Weights of a small transformer language model.
Size: 8 layers, width 640, 10 heads of 64 (1 for keys and values), vocabulary 8192, 57M parameters.
MLP neurons of a small language model. Each row is named by its layer, matrix (down: output weights) and neuron, and shows model dimensions 144-207. Each number is 50 + 15 x the weight over its row's rms, rounded and kept within 0 to 99. A neuron's up and down rows have the sign that makes its largest values positive.
A block is one neuron, or neurons of one layer that tend to fire together. After each block is what it responds to, as a language model described it from the Wikipedia text at the highest values.

L5.down156:54 68 68 51 71 56 23 70 56 55 36 78 41 51 63 41 61 67 37 75 37 42 46 37 49 51 41 47 43 94 44 55 69 70 73 54 57 63 49 73 33 61 48 56 58 54 79 26 44 41 57 43 56 70 42 57 56 34 49 52 54 71 54 49
L5.down214:65 48 50 69 73 28 73 45 43 31 35 56 29 54 19 55 62 41 52 57 25 33 63 38 22 55 45 48 56 00 71 17 43 26 51 53 55 39 82 55 36 37 99 24 54 66 61 62 50 50 67 56 36 32 58 28 67 70 32 49 51 44 34 50
L5.down235:56 35 61 55 50 50 41 33 46 45 49 66 36 36 33 53 59 36 34 46 54 39 51 35 48 49 64 61 40 99 47 25 53 49 47 62 64 66 60 62 46 49 48 55 55 52 45 49 39 36 45 68 48 43 44 35 49 51 49 62 41 52 48 60
L5.down646:21 27 75 20 65 61 43 46 43 51 51 40 33 60 50 73 48 28 53 50 50 46 47 54 75 67 79 42 30 60 78 24 39 52 57 42 55 69 36 41 53 20 38 55 56 66 40 44 52 61 61 54 15 37 83 66 57 42 46 49 22 49 60 41
Responds to: First piece of a surname right after a first name in lists and tables (Kh·achanov, Sh·apovalov), plus later first-name pieces (Alejand·ro) and inner title words (In the).

L4.down230:57 32 48 64 31 45 37 59 66 34 76 22 48 36 48 42 41 32 69 46 63 49 49 50 61 61 21 57 32 77 51 59 60 38 46 43 37 61 49 46 55 45 40 39 35 41 52 49 36 45 34 71 33 53 41 63 47 48 47 60 56 69 52 52
L4.down496:26 56 62 37 51 39 57 64 48 34 50 41 45 15 77 53 24 47 48 45 37 41 43 53 73 56 29 46 35 52 51 47 39 60 24 46 81 62 41 42 80 40 52 47 36 70 45 38 71 75 50 26 43 72 56 60 80 29 45 58 41 43 41 28
L4.down790:58 31 68 38 34 70 72 77 58 24 50 61 72 56 53 47 54 39 14 42 71 53 62 48 55 67 57 55 27 99 44 37 38 36 61 31 62 39 29 48 76 50 48 70 42 53 44 54 67 46 58 48 40 66 52 43 62 41 57 62 63 62 57 44
L4.down1674:50 61 30 76 33 79 37 24 54 70 58 60 17 31 54 22 62 32 64 35 40 53 50 74 54 44 47 47 52 86 32 52 77 51 15 47 46 34 89 81 34 43 39 29 42 59 30 38 55 28 85 33 38 45 46 43 23 59 47 48 44 39 48 42
L4.down1807:68 53 42 72 39 63 48 52 55 62 79 45 31 67 49 58 37 33 38 25 47 68 53 47 36 22 31 42 62 73 56 49 76 67 31 48 62 35 23 73 59 33 68 60 62 71 55 59 32 55 49 50 54 31 72 48 44 58 53 50 55 55 73 43
L4.down1892:49 48 65 78 44 47 25 42 91 47 61 60 32 51 54 33 41 74 56 75 65 49 29 52 59 51 46 66 26 99 46 31 79 50 28 46 60 44 60 61 33 56 62 71 53 55 49 38 23 33 45 55 26 52 67 35 39 72 57 52 72 52 81 59
L4.down2021:42 46 42 81 54 43 35 31 45 52 29 56 50 34 37 62 32 53 42 51 45 55 51 43 33 75 50 65 27 54 50 45 52 64 26 47 67 58 56 49 44 62 44 72 69 73 62 39 13 12 37 52 25 15 51 69 58 30 55 53 31 67 62 38
L4.down2416:40 45 61 35 60 49 58 60 50 39 73 49 48 69 60 57 34 75 47 49 55 54 57 75 60 71 52 46 55 61 49 65 56 81 44 31 54 21 77 62 78 47 29 52 63 66 68 66 70 43 38 47 32 40 53 12 53 52 80 38 85 38 69 50
Responds to: First capital letter or word piece of a proper name right after a preceding name word, e.g. Alexander K(udryavtsev), Lu D(ingyi), Detroit T(igers).

L3.down1279:39 42 40 66 36 38 58 69 67 56 54 18 47 37 63 64 35 91 54 61 66 66 54 49 32 66 37 46 54 99 56 50 54 71 70 46 71 61 56 59 67 64 31 70 62 44 79 42 39 39 20 54 75 40 32 52 32 41 44 32 49 59 56 84
L3.down1585:50 47 61 43 47 40 24 36 44 49 45 61 50 43 54 07 56 52 71 47 49 68 48 43 47 41 60 43 51 51 41 58 51 40 74 33 52 23 94 59 50 60 45 23 31 49 38 62 45 50 41 50 31 49 33 68 67 54 23 81 45 28 57 34
Responds to: The en dash inside match scores such as 3–2 and 4–0, thousands commas or 000 within numbers, and mid-word name fragments in sports and election tables.

L4.down479:38 62 61 54 27 37 63 48 51 30 64 57 67 69 72 36 75 58 84 47 45 33 14 47 51 64 62 73 46 64 37 37 34 47 54 38 26 55 63 40 44 49 59 61 56 24 35 48 56 26 57 24 44 66 59 71 43 30 64 52 18 35 30 80
L4.down800:57 41 30 67 53 37 40 38 51 61 68 39 60 32 47 57 35 74 43 69 30 73 75 47 56 55 46 35 45 94 58 52 59 40 68 52 63 64 53 60 74 72 29 71 44 45 41 28 59 51 50 35 44 32 40 66 62 46 28 42 37 39 50 40
L4.down996:58 51 58 42 69 49 69 64 23 48 57 52 68 42 58 77 49 62 62 51 70 50 51 46 48 31 36 78 55 94 75 29 43 44 34 51 54 51 32 58 41 46 37 57 60 61 55 59 58 59 40 61 55 40 40 57 53 43 48 46 79 29 54 48
L4.down1328:36 62 67 83 24 65 54 64 31 45 63 42 86 30 65 42 43 34 55 71 37 54 27 64 31 72 60 38 71 25 63 61 59 31 32 56 32 63 50 23 68 51 36 40 26 49 23 72 59 49 64 41 68 62 51 64 40 34 60 28 63 53 43 09
L4.down1441:53 46 24 47 30 58 37 42 46 40 25 47 55 29 75 43 52 58 39 32 57 40 57 28 72 75 50 71 48 80 31 72 58 52 61 29 42 48 54 57 37 65 40 29 47 43 44 58 54 41 60 56 48 69 48 59 88 25 92 34 29 58 43 46
L4.down1774:62 25 29 42 54 47 59 60 43 28 55 42 38 45 29 51 65 34 29 42 49 28 48 67 66 45 54 60 62 66 12 25 76 42 43 43 42 76 42 45 45 55 68 42 22 41 28 69 43 62 47 52 31 42 59 60 29 46 56 51 56 14 33 25
L4.down2206:52 54 68 53 56 38 39 54 55 31 39 61 31 49 51 61 62 30 43 39 25 53 56 56 44 87 35 92 38 55 58 56 46 82 20 46 36 45 42 84 59 61 27 54 39 60 52 38 85 41 71 42 70 41 56 52 72 40 53 37 30 31 41 34
L4.down2339:43 31 47 46 75 66 44 53 42 35 48 47 64 72 68 49 37 46 90 68 64 61 48 59 41 63 67 35 27 26 14 64 46 51 49 45 59 58 42 38 81 45 51 88 48 49 42 48 56 58 55 57 72 62 52 57 48 58 38 53 57 36 54 40
Responds to: Thousands-separator commas in vote tables (189,791; 4,398), 's after pronouns (it's, he's), and word pieces following a single-letter token (N-ature, T-em-ple).